{"n_layer": 8, "d_model": 256, "n_head": 2, "n_kv_head": 2, "head_dim": 64, "d_mlp": 1024, "vocab_size": 2048, "activation": "tanh_gelu", "norm": "layernorm", "norm_place": "pre", "norm_eps": 1e-05, "positions": "learned", "qk_norm": false, "attn_scale": 0.125, "bias": "all", "tie_embeddings": true, "parallel_block": false, "init": "orth", "init_std_qkv": 0.049, "init_std_o": 0.0123, "init_std_up": 0.049, "init_std_down": 0.0123, "optimizer": "muon_variant", "lr": 0.0096, "lr_mult_o": 3.0, "beta1": 0.95, "lr_head": 0.00473, "grad_clip": 1.0, "warmup_steps": 200, "schedule": "wsd", "decay_fraction": 1.0, "decay_shape": "cos", "final_lr_fraction": 0.05, "batch_tokens": 32768, "seq_len": 512, "doc_mask": true, "train_tokens": 230600000, "steps": 7038, "dataset": "wikipedia_en"}
MLP neurons of a small language model. Each row is named by its layer, matrix (up: input weights) and neuron, and shows model dimensions 160-223. Each number is 50 + 15 x the weight over its row's rms, rounded and kept within 0 to 99.
After each neuron's rows, "fires on" lists the tokens most often at its 100 highest values on Wikipedia text that the model never trained on. A number after a token or word is its count.

L2.up778:31 29 28 65 21 64 49 49 42 34 67 36 62 44 26 57 64 40 39 63 73 30 44 65 57 36 31 56 61 72 61 34 54 67 73 56 75 20 39 70 25 76 61 09 76 50 62 64 43 41 69 34 63 56 50 63 69 37 55 65 34 78 37 42
fires on: "er" 24, " of" 11, " 19" 7, "in" 6, "a" 6

L2.up485:61 28 87 65 33 56 48 47 49 57 46 65 90 45 64 50 19 26 78 68 61 69 36 36 48 43 51 27 83 42 40 58 48 40 48 55 38 80 60 56 34 56 66 59 42 29 54 63 48 38 44 36 30 60 60 42 53 43 42 57 49 34 52 67
fires on: "ec" 27, "ff" 21, "if" 9, "ut" 8, "gg" 6, "ac" 5

L2.up656:46 29 42 64 73 70 39 51 67 67 65 47 54 50 57 50 36 65 65 79 59 48 45 54 31 65 32 58 33 20 48 49 51 50 76 54 60 55 34 39 43 45 70 26 62 47 45 51 47 44 67 41 20 66 57 51 51 50 54 20 60 61 53 40
fires on: "e" 76, "\"" 4

L2.up834:47 40 50 28 71 62 88 14 29 43 42 53 39 72 42 44 48 21 64 78 55 68 47 31 54 30 56 58 73 40 61 38 31 44 44 36 34 46 70 60 48 41 48 46 55 45 83 66 36 28 54 58 72 54 50 45 61 37 65 52 51 58 33 48
fires on: "pi" 19, "i" 18, "di" 9, " appear" 9, " play" 6, "ie" 6

L2.up615:50 47 39 44 50 74 35 38 35 59 50 51 46 39 75 60 55 39 36 51 53 30 58 38 57 44 68 77 42 60 86 35 44 39 67 42 62 33 32 41 29 62 30 65 53 45 51 75 53 45 60 41 66 36 39 14 42 49 60 25 44 50 27 81
fires on: "c" 19, "|" 15, "se" 11, "t" 9, "ter" 5, "duc" 5

L2.up155:50 57 31 68 48 34 60 73 64 45 22 49 58 42 27 60 78 47 31 53 76 60 67 16 54 31 57 40 45 49 43 53 54 54 57 77 53 72 60 35 50 60 74 45 36 37 70 64 36 43 38 53 52 46 33 51 66 35 72 51 64 47 62 55
fires on: "ol" 25, "." 17, "f" 9, " wh" 8, " Frank" 5, " who" 5

L2.up598:40 54 38 46 61 47 54 27 43 71 33 64 49 41 44 67 58 57 51 29 33 51 38 58 41 31 57 64 21 59 39 32 68 49 55 61 40 34 70 56 57 51 61 48 46 37 82 48 49 51 38 42 37 55 51 48 55 39 38 60 44 67 78 37
fires on: "ell" 11, "ter" 9, "st" 9, "art" 7, "el" 7, "ur" 7

L2.up676:70 44 68 49 36 47 23 35 48 63 40 46 44 58 58 42 78 57 51 71 47 48 34 38 76 61 47 53 59 49 55 37 37 51 36 49 40 65 31 74 15 54 53 43 33 37 51 60 41 21 72 68 53 38 20 68 34 61 57 45 48 38 38 35
fires on: " and" 36, " with" 19, "===" 17, "====" 7, "'" 6

L2.up433:45 65 77 62 64 51 52 76 84 52 46 46 29 44 50 35 34 25 31 57 43 66 48 52 35 77 67 55 32 54 56 45 49 41 70 27 54 60 63 33 57 64 46 42 50 45 40 78 78 46 15 54 33 43 71 39 54 67 65 55 26 50 26 69
fires on: "na" 38, "c" 17, "ca" 7, "oc" 6, "us" 5

L2.up1009:66 74 64 60 30 67 54 37 71 52 52 72 47 40 57 37 50 87 69 64 32 51 54 66 49 40 39 59 79 64 49 75 39 53 73 41 52 41 62 26 44 63 59 40 68 43 64 30 47 69 59 49 42 62 46 45 31 55 28 16 65 79 44 38
fires on: "um" 38, "ty" 17, "e" 5, "le" 5

L2.up825:46 46 55 34 44 59 40 29 60 35 66 69 49 45 55 58 70 78 75 63 46 37 53 48 34 59 42 48 49 52 57 49 72 47 48 68 39 60 63 59 38 79 41 55 67 52 75 26 56 56 50 43 22 37 45 54 69 22 53 40 26 36 74 68
fires on: ")" 19, " by" 12, "Species" 8, "ation" 8, "'" 7, " of" 4

L2.up839:48 68 65 78 51 69 54 48 28 66 49 56 62 38 26 46 53 50 45 31 45 43 27 50 52 36 43 62 46 47 38 44 54 47 28 48 59 50 38 52 25 31 45 55 40 44 39 72 48 59 23 32 33 53 65 51 59 50 50 53 51 40 51 62
fires on: "tic" 16, "C" 13, " Sp" 13, "ary" 7, " City" 6, "ton" 6

L2.up148:54 47 50 58 23 61 30 30 67 32 37 63 21 44 37 38 49 49 62 49 54 47 55 56 60 42 36 42 33 60 34 39 44 34 66 58 63 45 71 64 52 38 99 52 52 21 49 58 46 41 58 93 32 58 48 69 29 57 41 23 29 20 49 66
fires on: "et" 13, "und" 11, "ver" 9, "ine" 8, "em" 8, "w" 8

L2.up748:61 49 56 66 49 61 24 68 33 31 42 21 63 38 58 63 50 70 37 44 39 37 37 47 40 79 72 25 46 59 60 75 38 68 39 59 27 85 50 51 39 58 66 65 43 70 55 37 33 35 52 52 63 66 35 25 75 33 40 79 41 20 41 44
fires on: " B" 52, "th" 27, "st" 20

L2.up170:87 60 54 70 82 44 49 60 47 69 53 53 59 49 26 56 68 75 49 52 62 67 48 51 47 29 59 50 52 48 38 40 51 38 19 31 61 47 49 45 23 55 55 65 66 53 49 47 31 75 57 53 20 62 72 70 42 38 66 62 65 24 50 41
fires on: "re" 24, "°" 22, "′" 16, "." 13, " /" 5, " —" 5

L2.up999:60 70 47 61 68 75 36 59 28 57 58 35 59 48 56 80 59 56 33 38 34 34 60 62 31 34 54 59 67 43 67 52 68 31 37 58 50 46 71 38 08 48 50 61 48 55 49 51 47 71 44 58 89 40 40 40 44 20 35 50 45 56 61 52
fires on: "se" 40, "re" 18, "ce" 12, "st" 6

L2.up297:67 65 41 47 54 44 55 44 50 56 57 31 83 59 42 34 49 63 38 35 32 67 59 52 59 35 45 56 26 50 53 56 52 24 56 48 62 62 44 22 33 70 59 57 35 68 37 49 58 58 47 27 47 86 56 06 63 45 39 48 47 45 79 80
fires on: "d" 18, " Ar" 13, "th" 12, "ur" 7, " well" 5

L2.up358:52 66 67 54 57 43 47 49 65 47 74 58 55 57 50 47 53 49 50 46 70 61 43 58 31 58 54 65 59 31 71 53 59 59 79 19 60 48 73 46 50 74 34 25 52 42 40 50 71 31 78 45 81 37 59 59 53 55 44 39 39 61 23 58
fires on: "us" 45, "s" 34, "gen" 4

L2.up338:50 67 38 72 04 43 64 44 58 48 51 42 26 55 52 61 62 30 41 53 52 73 72 76 01 69 70 55 48 62 35 74 39 31 46 33 62 63 57 54 50 84 26 58 49 41 50 53 50 57 38 78 38 60 57 36 57 25 69 66 44 27 61 64
fires on: "ed" 24, "ated" 9, "p" 9, "ol" 7, "ut" 6, " based" 6

L2.up812:73 70 57 53 62 22 58 55 61 59 48 68 54 40 58 67 54 90 52 52 41 47 28 54 29 54 21 62 31 48 34 58 48 17 37 34 28 18 58 49 40 75 67 67 55 66 51 51 64 61 52 64 75 54 38 34 24 69 41 72 59 57 35 57
fires on: "r" 24, "re" 20, "ra" 14, "en" 7, "ri" 5, "fe" 5

L2.up60:47 91 52 66 73 50 66 58 32 52 26 48 42 55 34 48 33 58 29 43 49 49 42 21 42 72 37 60 49 50 52 32 53 29 75 18 73 70 46 70 41 60 50 33 57 43 49 48 43 46 65 31 55 60 33 21 46 59 52 44 51 43 64 62
fires on: "lic" 28, "or" 18, "us" 8, "st" 7, "da" 4, "gra" 4

L2.up717:37 35 49 59 24 56 58 36 46 41 61 30 70 21 41 39 73 81 43 41 36 31 39 49 37 49 55 76 57 56 50 37 53 29 61 47 62 41 46 65 20 61 59 69 51 72 27 62 33 72 51 76 52 60 65 43 40 59 51 54 35 58 67 67
fires on: "=" 15, ":" 12, ")" 12, "Species" 6, "\"" 5, " Country" 4

L2.up1019:33 53 72 76 30 18 60 25 53 50 21 58 68 42 62 36 50 65 68 60 57 63 19 61 62 46 67 36 43 32 62 47 33 62 46 62 48 41 39 33 40 56 55 47 23 24 80 33 32 48 54 58 57 68 42 33 52 24 49 55 33 40 26 49
fires on: "," 86, "\n" 10

L2.up852:55 35 54 58 21 53 32 67 52 15 50 69 51 58 67 33 54 72 30 43 36 61 53 55 44 47 39 39 35 39 37 29 47 48 69 33 41 40 69 63 20 22 39 55 55 75 57 58 68 50 63 27 50 48 50 41 42 49 59 57 38 41 55 38
fires on: "e" 30, " later" 11, " life" 9, "ally" 7, "o" 7, " " 5

L2.up97:41 54 51 56 35 65 32 31 34 65 29 45 44 30 71 61 64 47 52 32 80 38 59 44 54 47 65 23 40 60 42 47 58 52 53 26 39 48 20 70 51 55 72 56 12 54 69 59 54 25 69 33 45 67 54 79 42 49 59 64 66 87 66 35
fires on: "ig" 12, " K" 11, "\"" 10, "K" 10, "is" 8

L2.up17:44 41 54 51 58 51 77 40 70 65 35 59 51 39 74 57 46 50 52 20 43 68 63 60 36 63 36 51 47 43 47 54 39 57 73 53 68 71 68 35 73 62 50 43 53 59 59 60 60 46 62 58 76 33 61 48 15 24 50 54 34 25 42 59
fires on: "." 90, "\n" 5

L2.up53:36 57 50 40 55 60 36 54 62 31 50 61 61 50 18 41 46 69 48 39 60 54 36 50 45 52 65 29 42 22 46 40 32 22 86 61 63 70 39 51 54 62 44 57 48 53 43 37 35 43 15 26 31 64 71 48 84 37 67 28 31 40 46 69
fires on: " Gra" 18, " So" 12, "gra" 8, "ga" 6, " 1" 6

L2.up468:67 59 75 41 48 30 43 45 56 49 77 41 51 63 57 62 46 84 07 41 69 44 51 32 52 57 27 38 38 59 75 61 13 49 61 33 35 69 49 56 55 63 57 49 42 73 45 59 40 58 66 56 05 71 30 53 45 54 67 43 55 62 32 22
fires on: " and" 79, ")," 17

L2.up869:56 83 60 25 12 52 35 72 81 39 54 26 75 51 61 59 55 47 36 54 50 67 40 64 31 59 39 52 56 27 49 31 78 57 72 67 42 65 74 59 67 46 45 66 56 46 72 43 36 52 62 53 44 70 52 59 62 37 47 86 53 30 72 36
fires on: "es" 25, "s" 22, "i" 8, "ing" 4, "ies" 4

L2.up959:77 41 52 43 58 25 58 51 51 46 61 62 47 63 44 38 53 44 43 70 51 69 48 46 47 28 26 69 48 29 61 40 60 66 22 41 37 52 76 54 53 48 48 41 51 36 29 59 38 62 68 37 23 52 24 74 42 56 50 47 44 47 61 41
fires on: "son" 35, "b" 7, "ch" 6, "gh" 5

L2.up621:67 79 52 38 59 59 57 62 51 36 66 38 53 44 68 58 54 41 39 59 68 49 64 54 55 71 50 39 59 57 48 55 47 67 62 27 73 41 54 74 56 67 57 43 72 55 76 48 55 53 48 81 54 33 39 82 61 20 37 25 41 71 52 41
fires on: " G" 38, "ci" 14, " g" 10, "ation" 9, "fe" 5, "g" 4

L2.up772:60 56 37 58 48 62 86 44 51 50 70 14 47 35 53 64 48 68 29 36 56 59 48 36 39 59 60 50 50 17 47 57 27 46 42 32 69 77 37 51 43 67 76 42 44 31 47 44 46 41 54 62 55 51 40 59 37 43 40 60 42 66 30 53
fires on: " G" 70, "j" 4

L2.up710:61 36 51 57 28 41 55 53 47 41 34 46 32 50 45 71 60 54 51 35 47 28 54 43 35 65 92 74 41 61 44 28 62 45 58 57 30 52 58 60 11 51 77 61 68 24 45 75 51 54 44 69 33 60 49 57 46 63 69 52 51 41 59 55
fires on: "ate" 12, "ation" 9, "ing" 8, "\"" 8, "ver" 7, "ed" 6

L2.up655:37 40 46 56 57 66 66 73 78 30 45 41 55 38 58 53 41 60 29 44 38 45 63 37 77 30 83 40 65 22 49 43 48 46 81 48 75 57 55 43 42 75 58 50 65 52 60 25 72 43 73 54 55 67 36 40 56 49 08 52 25 35 58 60
fires on: "." 83, "ive" 8, " describe" 4

L2.up1011:47 40 76 38 75 48 54 73 36 59 56 50 32 26 41 40 52 61 29 43 25 26 02 60 46 51 40 38 33 32 69 31 33 69 46 70 61 62 34 61 52 64 27 56 56 47 41 64 47 27 44 34 60 38 46 74 61 61 41 57 43 41 63 58
fires on: "." 17, "ra" 14, " most" 11, "sa" 10, "pa" 7, " fa" 5

L2.up804:47 17 70 53 49 73 37 54 52 50 40 50 40 48 69 59 42 62 42 32 62 40 45 40 61 85 56 26 25 58 45 71 71 65 76 56 51 43 44 42 44 48 43 25 55 72 64 42 36 50 56 38 36 59 51 37 88 22 58 50 59 30 32 37
fires on: "er" 30, " |" 19, "th" 6, "." 5, "am" 4, "oc" 4

L2.up732:89 30 78 57 85 52 45 83 64 63 63 57 40 37 29 30 81 27 62 45 46 60 64 47 67 45 48 46 54 46 58 61 61 66 48 68 42 76 66 40 06 68 43 51 57 48 63 30 65 55 60 69 49 36 52 38 56 27 44 49 49 40 37 29
fires on: "equ" 23, "us" 10, "ec" 7, ":" 5, "w" 5

L2.up257:44 57 32 56 50 45 26 44 54 38 61 26 44 36 62 89 54 44 42 66 68 51 44 44 61 53 35 99 27 37 49 35 42 52 68 65 82 41 32 38 81 54 69 35 50 73 43 53 34 34 52 12 90 46 65 40 58 75 52 56 54 72 32 33
fires on: " \"" 33, "p" 10, " C" 7, "-" 5, "age" 4, "port" 4

L2.up864:67 77 59 35 66 45 31 50 55 47 35 68 65 71 50 27 50 38 63 56 57 51 67 43 52 36 50 44 53 36 58 75 41 39 54 53 34 69 42 55 46 49 51 42 68 43 82 66 70 43 51 51 60 66 81 49 58 81 91 32 44 51 52 28
fires on: "ine" 16, " that" 12, "in" 10, "i" 7, "ial" 5, "ford" 4

L2.up362:52 45 32 35 45 24 40 47 77 20 45 42 32 60 49 67 49 40 59 29 57 44 15 31 62 54 41 68 61 62 57 54 75 45 31 66 36 41 42 35 56 62 42 58 49 18 65 47 66 66 46 50 37 26 42 72 41 76 53 45 53 60 60 61
fires on: "ed" 37, "ct" 13, "red" 10, "ver" 10, "est" 6, "ction" 5

L2.up1014:59 48 52 50 64 77 36 45 52 26 63 46 21 64 36 45 61 39 42 66 62 79 28 63 58 15 68 59 31 37 43 21 64 61 58 57 60 34 58 77 39 51 47 41 49 36 29 83 27 59 54 32 77 70 48 59 45 55 48 36 75 32 53 43
fires on: "co" 14, "amp" 10, "ch" 8, " medal" 7, "qui" 7, " goal" 6

L2.up158:80 62 45 40 38 50 41 73 31 51 79 31 39 52 53 68 51 45 38 39 85 73 43 47 24 72 46 30 63 51 50 35 45 77 88 51 31 45 17 34 49 28 28 51 43 54 34 33 72 52 77 53 63 32 49 59 64 39 49 51 20 59 38 57
fires on: "ad" 42, " an" 14, "us" 12, "ke" 7, "man" 5

L2.up866:35 41 38 70 22 35 36 58 34 59 55 36 51 28 59 53 10 53 44 42 61 57 58 51 27 13 72 42 45 79 88 38 50 37 45 60 54 65 59 43 41 42 66 35 48 41 60 52 35 72 36 67 46 40 69 70 57 78 41 30 68 63 50 61
fires on: "en" 25, "co" 13, "as" 9, "ite" 7

L2.up429:66 47 55 57 53 41 56 38 45 62 77 76 73 57 63 22 56 39 74 61 60 38 62 40 57 18 24 61 70 40 49 56 58 49 49 43 68 48 18 40 49 46 39 23 59 54 48 36 58 60 65 45 48 24 63 45 25 51 36 32 65 62 29 18
fires on: "vi" 19, "op" 17, "-" 8, " U" 8, "ach" 8, "w" 5

L2.up553:40 37 28 43 51 69 65 49 63 35 59 39 78 50 51 15 56 08 52 66 65 25 57 36 51 68 53 62 51 36 83 34 46 73 45 17 38 53 68 36 46 53 31 48 29 11 43 46 59 43 51 61 43 38 30 89 41 62 48 15 45 40 54 41
fires on: "s" 58, "z" 5, " medal" 4

L2.up867:37 60 82 54 43 19 50 55 52 62 68 36 35 74 45 52 65 35 51 69 73 77 49 50 36 61 39 65 58 42 45 70 49 60 63 43 37 36 29 45 36 55 66 40 46 81 48 53 58 68 46 46 67 35 39 36 51 54 47 37 55 54 40 23
fires on: "un" 36, " his" 15, "u" 11, " her" 11, "w" 6, "ach" 5

L2.up90:48 40 25 35 57 41 57 61 31 45 48 54 54 56 42 38 33 71 52 44 17 61 51 72 52 51 50 29 25 70 38 51 42 26 57 47 24 53 49 50 67 49 39 46 59 78 36 37 45 31 79 57 72 32 71 50 62 53 64 42 69 36 51 63
fires on: "ma" 35, "te" 30, "20" 6, "ta" 4

L2.up474:33 50 57 65 38 83 56 41 53 47 52 74 49 33 60 34 46 44 49 31 48 25 39 66 50 47 42 39 62 63 61 64 51 55 77 32 59 48 39 59 52 68 55 40 18 45 58 68 47 50 39 65 36 47 49 47 41 60 42 57 55 70 20 63
fires on: ")" 23, "in" 14, " also" 11, "en" 8, "ver" 7, "ine" 6

L2.up758:58 51 77 58 24 45 62 55 56 53 42 46 34 53 38 51 49 27 50 59 68 39 40 58 27 51 39 47 22 68 54 59 45 66 57 34 59 82 55 71 37 46 65 25 32 42 34 94 47 31 59 59 08 79 56 47 54 51 46 54 67 38 54 40
fires on: " d" 31, "vol" 12, " imp" 11, " ca" 9, " cl" 8, " c" 7

L2.up223:47 45 30 37 71 80 46 48 66 37 50 48 18 42 58 52 49 53 37 54 56 36 56 23 67 65 82 67 62 41 62 36 39 74 82 74 59 18 53 51 53 66 43 40 47 37 41 46 34 27 59 24 34 41 80 62 48 50 35 49 49 89 69 67
fires on: "s" 41, "es" 13, " as" 8, " 1" 5, " place" 4

L2.up984:54 55 38 34 34 63 75 62 54 82 35 41 78 39 54 39 39 55 26 59 61 50 28 57 46 58 33 54 58 54 58 31 43 47 57 22 79 60 34 59 55 56 39 64 52 51 56 48 54 52 43 53 64 66 17 53 27 45 44 57 71 29 69 36
fires on: "la" 21, "ig" 13, " st" 12, "st" 10, "cent" 6

L2.up99:47 46 61 44 53 83 27 59 56 50 46 41 67 27 53 06 61 49 59 31 41 81 62 65 47 76 31 19 48 69 58 51 49 46 38 36 60 71 47 34 67 35 49 46 43 60 45 56 32 62 52 58 31 56 70 43 63 72 70 63 43 58 35 79
fires on: "ver" 21, "ur" 13, " play" 8, " 0" 8, "play" 6

L2.up828:28 46 54 47 54 44 60 56 50 64 34 56 49 51 47 38 45 69 73 65 41 56 54 29 63 62 63 77 39 31 53 57 56 61 55 30 57 39 02 54 20 72 39 32 69 85 69 48 62 43 97 40 51 55 44 37 71 38 36 43 45 51 33 38
fires on: " S" 20, "-" 18, "." 13, ":" 12, " A" 7, " Ad" 4

L2.up853:53 42 27 41 36 57 45 25 65 75 34 35 44 22 34 32 67 35 53 66 76 49 30 64 63 45 20 64 38 41 50 53 23 45 49 35 55 60 44 40 17 30 75 53 58 54 77 56 63 47 37 50 18 45 40 38 29 59 52 53 83 39 59 11
fires on: "\n" 39, "″" 28, "at" 8, " it" 8

L2.up510:25 54 25 52 52 30 64 53 61 59 62 36 47 45 45 66 57 56 75 44 32 38 37 61 54 83 59 56 41 59 96 39 46 44 56 44 69 36 37 32 70 28 60 62 75 39 22 52 37 51 47 59 56 34 39 38 41 55 18 60 43 64 23 62
fires on: "ter" 80, "ong" 8

L2.up581:44 57 77 51 51 51 39 71 58 32 60 59 35 31 52 62 54 51 58 39 61 53 39 58 31 74 51 42 62 41 37 46 34 53 71 76 47 40 60 42 51 56 68 39 54 44 68 44 28 60 27 46 58 68 45 58 72 48 35 30 36 13 29 64
fires on: "gu" 24, "c" 16, " re" 5, "play" 5, "gra" 5

L2.up276:65 42 59 20 19 46 34 33 54 40 47 72 42 03 42 27 62 48 46 85 23 73 47 53 48 39 51 32 58 70 37 63 47 52 45 76 76 45 46 39 32 32 64 31 51 40 33 74 59 70 41 56 31 12 76 43 10 54 44 58 54 53 37 70
fires on: "″" 17, "ur" 10, "at" 9, "cu" 9, "mu" 6

L2.up668:47 66 64 59 60 33 66 47 65 45 42 63 44 41 45 57 57 47 72 57 55 53 58 44 95 67 54 29 32 60 47 23 44 45 54 66 56 40 50 68 41 53 51 50 65 30 50 72 14 42 34 32 35 68 54 63 49 33 43 40 31 33 47 20
fires on: "\n" 72, "." 10

L2.up990:69 75 35 64 41 38 70 59 60 35 68 31 33 63 61 56 47 65 48 49 48 47 50 39 54 67 38 67 76 85 64 68 24 49 75 36 60 74 62 26 41 49 36 81 50 42 31 36 51 42 27 27 07 70 61 28 56 72 60 66 70 69 41 37
fires on: "tro" 19, "re" 11, "com" 9, "tor" 8, "lo" 5, "ter" 5

L2.up353:66 35 51 36 89 46 41 41 54 51 38 31 51 46 63 55 56 57 59 42 49 45 64 47 70 42 50 59 51 49 54 37 29 47 58 76 57 60 65 40 70 58 51 48 48 36 56 65 24 50 42 68 65 30 40 49 47 55 51 49 52 44 74 56
fires on: "." 100

L2.up301:17 51 68 81 55 80 48 65 60 45 63 50 60 38 53 68 52 64 61 39 42 71 67 61 35 24 56 37 39 60 63 63 61 57 65 08 46 40 64 36 54 82 62 30 62 53 53 37 35 44 54 58 44 10 62 33 56 28 52 28 47 56 47 38
fires on: " ex" 23, " ch" 15, " Ch" 14, "s" 6, "History" 4, "pt" 4

L2.up1008:45 12 51 45 45 40 55 62 61 85 17 56 47 47 53 28 50 33 25 43 44 72 49 28 43 65 34 50 36 60 48 31 79 68 53 80 50 48 41 68 27 37 32 83 29 68 58 51 57 44 71 32 55 30 51 49 51 52 42 50 40 68 78 99
fires on: "d" 22, "ad" 16, "al" 15, "il" 11, "in" 8, "ard" 4

L2.up291:35 36 74 33 24 48 77 31 52 57 57 31 25 54 59 43 59 48 65 63 43 66 58 47 40 63 77 54 51 79 42 35 43 49 54 48 22 43 38 49 43 45 41 58 27 63 58 72 89 59 70 62 43 39 60 49 57 50 43 50 39 76 71 33
fires on: " or" 13, " held" 12, " as" 11, " played" 8, " at" 8, " released" 7

L2.up809:69 55 27 30 55 57 45 39 40 26 80 67 71 55 50 34 46 52 37 62 38 45 62 64 43 18 50 64 30 55 78 55 33 42 15 61 52 75 42 61 69 46 68 28 53 76 40 77 57 51 69 41 60 30 51 54 63 65 11 50 74 66 57 14
fires on: "ve" 26, "j" 9, "ck" 9, "ru" 6, " place" 6

L2.up242:58 30 25 56 42 45 40 68 57 58 41 52 60 50 77 27 53 63 64 30 32 56 49 75 57 47 58 64 38 59 42 41 28 43 66 73 57 57 81 57 41 75 74 50 46 49 84 50 48 65 58 60 36 32 68 40 57 24 25 32 32 56 35 42
fires on: ")" 42, "°" 9, " of" 5, " a" 4

L2.up423:65 40 53 54 38 56 49 38 69 39 58 57 70 51 22 62 55 46 71 64 56 52 59 54 44 55 55 18 56 33 62 67 45 82 56 47 63 50 71 44 65 38 59 45 70 43 52 33 63 72 16 48 59 62 52 41 62 17 41 50 33 33 44 32
fires on: "et" 23, "ar" 15, "ot" 14, "um" 6, " K" 6, "ep" 5

L2.up658:45 48 44 45 59 49 11 58 23 39 09 66 92 42 59 59 38 42 31 61 37 52 37 66 40 63 52 62 49 74 55 44 61 41 39 30 60 70 62 51 22 46 56 32 28 52 53 74 37 44 29 62 64 62 53 46 48 44 62 72 50 37 65 66
fires on: "c" 27, "D" 22, " of" 15, "st" 4, "s" 4

L2.up461:55 51 40 56 56 66 44 29 31 42 31 64 57 37 64 41 37 75 42 34 42 51 49 71 65 56 30 79 67 38 43 43 94 28 24 16 07 64 51 41 37 65 63 67 41 43 35 61 38 22 55 31 45 54 49 69 56 61 48 49 58 70 65 48
fires on: "ed" 20, "hi" 14, "ing" 12, "t" 10, "ong" 6, "s" 6

L2.up210:62 59 70 60 56 62 60 42 40 63 57 81 59 45 38 48 54 25 30 48 46 59 62 63 20 39 29 74 32 54 73 81 40 52 57 64 30 44 34 45 29 48 56 41 48 53 64 74 22 58 56 33 27 54 15 62 56 41 53 63 18 60 67 60
fires on: "tt" 27, "an" 18, " president" 10, " William" 7

L2.up736:41 52 39 71 39 46 67 60 38 54 69 62 56 52 63 58 62 60 39 54 56 62 50 66 74 63 30 42 35 23 60 33 51 40 51 42 42 43 61 40 37 68 82 15 59 65 14 52 32 49 58 64 37 18 36 65 43 47 53 31 31 38 62 85
fires on: "w" 28, " January" 6, " February" 6, " September" 5, "ch" 5, " July" 4

L2.up925:50 74 72 69 63 74 52 49 42 47 46 55 58 33 45 72 66 55 63 69 63 25 56 35 49 39 61 78 52 40 53 40 45 64 52 39 57 50 62 35 43 49 63 32 45 60 41 46 45 76 26 62 44 55 70 47 35 53 68 47 32 38 47 30
fires on: "ter" 14, "ver" 11, " 10" 8, " Year" 8, " Total" 5, "um" 4

L2.up292:42 57 59 50 51 56 60 76 76 41 81 47 73 40 48 39 55 53 52 65 46 60 34 57 27 48 53 66 58 64 12 49 56 47 68 56 47 43 72 53 45 70 23 34 64 61 85 48 48 54 65 67 73 57 50 43 55 09 67 57 33 70 47 81
fires on: ")" 37, "ni" 23, "ri" 15, "]" 12, "\"" 5

L2.up536:64 36 62 45 47 41 32 60 38 61 43 66 69 68 58 74 30 77 28 63 47 37 43 45 29 51 50 53 51 56 51 42 58 62 45 39 73 42 38 45 49 60 55 68 50 90 59 57 15 45 54 63 70 39 54 48 59 51 30 67 53 50 41 56
fires on: " co" 35, " later" 8, " region" 8, "per" 6, "on" 6, "ite" 4

L2.up249:75 26 46 34 53 39 29 47 31 45 40 29 67 66 45 42 33 37 69 41 87 44 39 56 71 37 68 35 44 45 71 41 41 46 40 35 42 48 58 71 70 63 47 35 43 45 51 25 57 69 58 65 69 32 39 78 55 35 85 57 47 46 27 25
fires on: "-" 29, "la" 14, "r" 12, "ir" 10, "ill" 9

L2.up599:64 58 48 45 60 31 69 22 52 33 57 21 61 87 58 68 57 63 69 57 59 44 63 78 56 64 34 31 49 53 51 54 83 64 46 56 26 37 47 38 47 34 29 32 54 31 72 38 56 34 37 38 69 68 23 85 34 44 61 64 28 45 33 57
fires on: "od" 21, "ster" 10, "rm" 8, "ke" 8, "ba" 8, "ction" 6

L2.up826:85 62 27 42 77 59 42 47 61 40 49 53 64 39 40 55 33 79 64 36 57 74 58 56 63 53 49 42 43 28 54 45 45 71 68 45 68 56 54 38 41 64 48 63 51 72 72 36 47 56 48 61 54 55 31 57 20 58 26 31 57 57 26 39
fires on: "i" 14, "fe" 11, "if" 8, "ten" 7, "ri" 7, "ine" 6

L2.up232:44 28 61 83 72 62 75 66 60 59 66 51 39 39 84 59 55 32 39 52 36 50 33 53 42 43 64 35 62 64 63 28 32 37 40 53 65 62 37 63 34 72 75 19 39 38 62 24 57 76 41 48 80 41 33 49 43 56 44 62 55 63 26 69
fires on: "sh" 22, "st" 22, "duc" 19, "vent" 6, "fin" 5, "id" 5

L2.up669:49 64 35 60 37 64 50 34 66 51 36 43 68 55 67 28 91 55 52 47 38 48 51 43 57 49 63 35 40 22 65 33 47 51 62 57 64 74 52 65 14 50 51 41 50 75 38 53 83 57 65 25 66 53 59 43 51 39 52 70 67 68 49 37
fires on: "ant" 18, "ar" 11, "ent" 8, "if" 8, "t" 8, "her" 6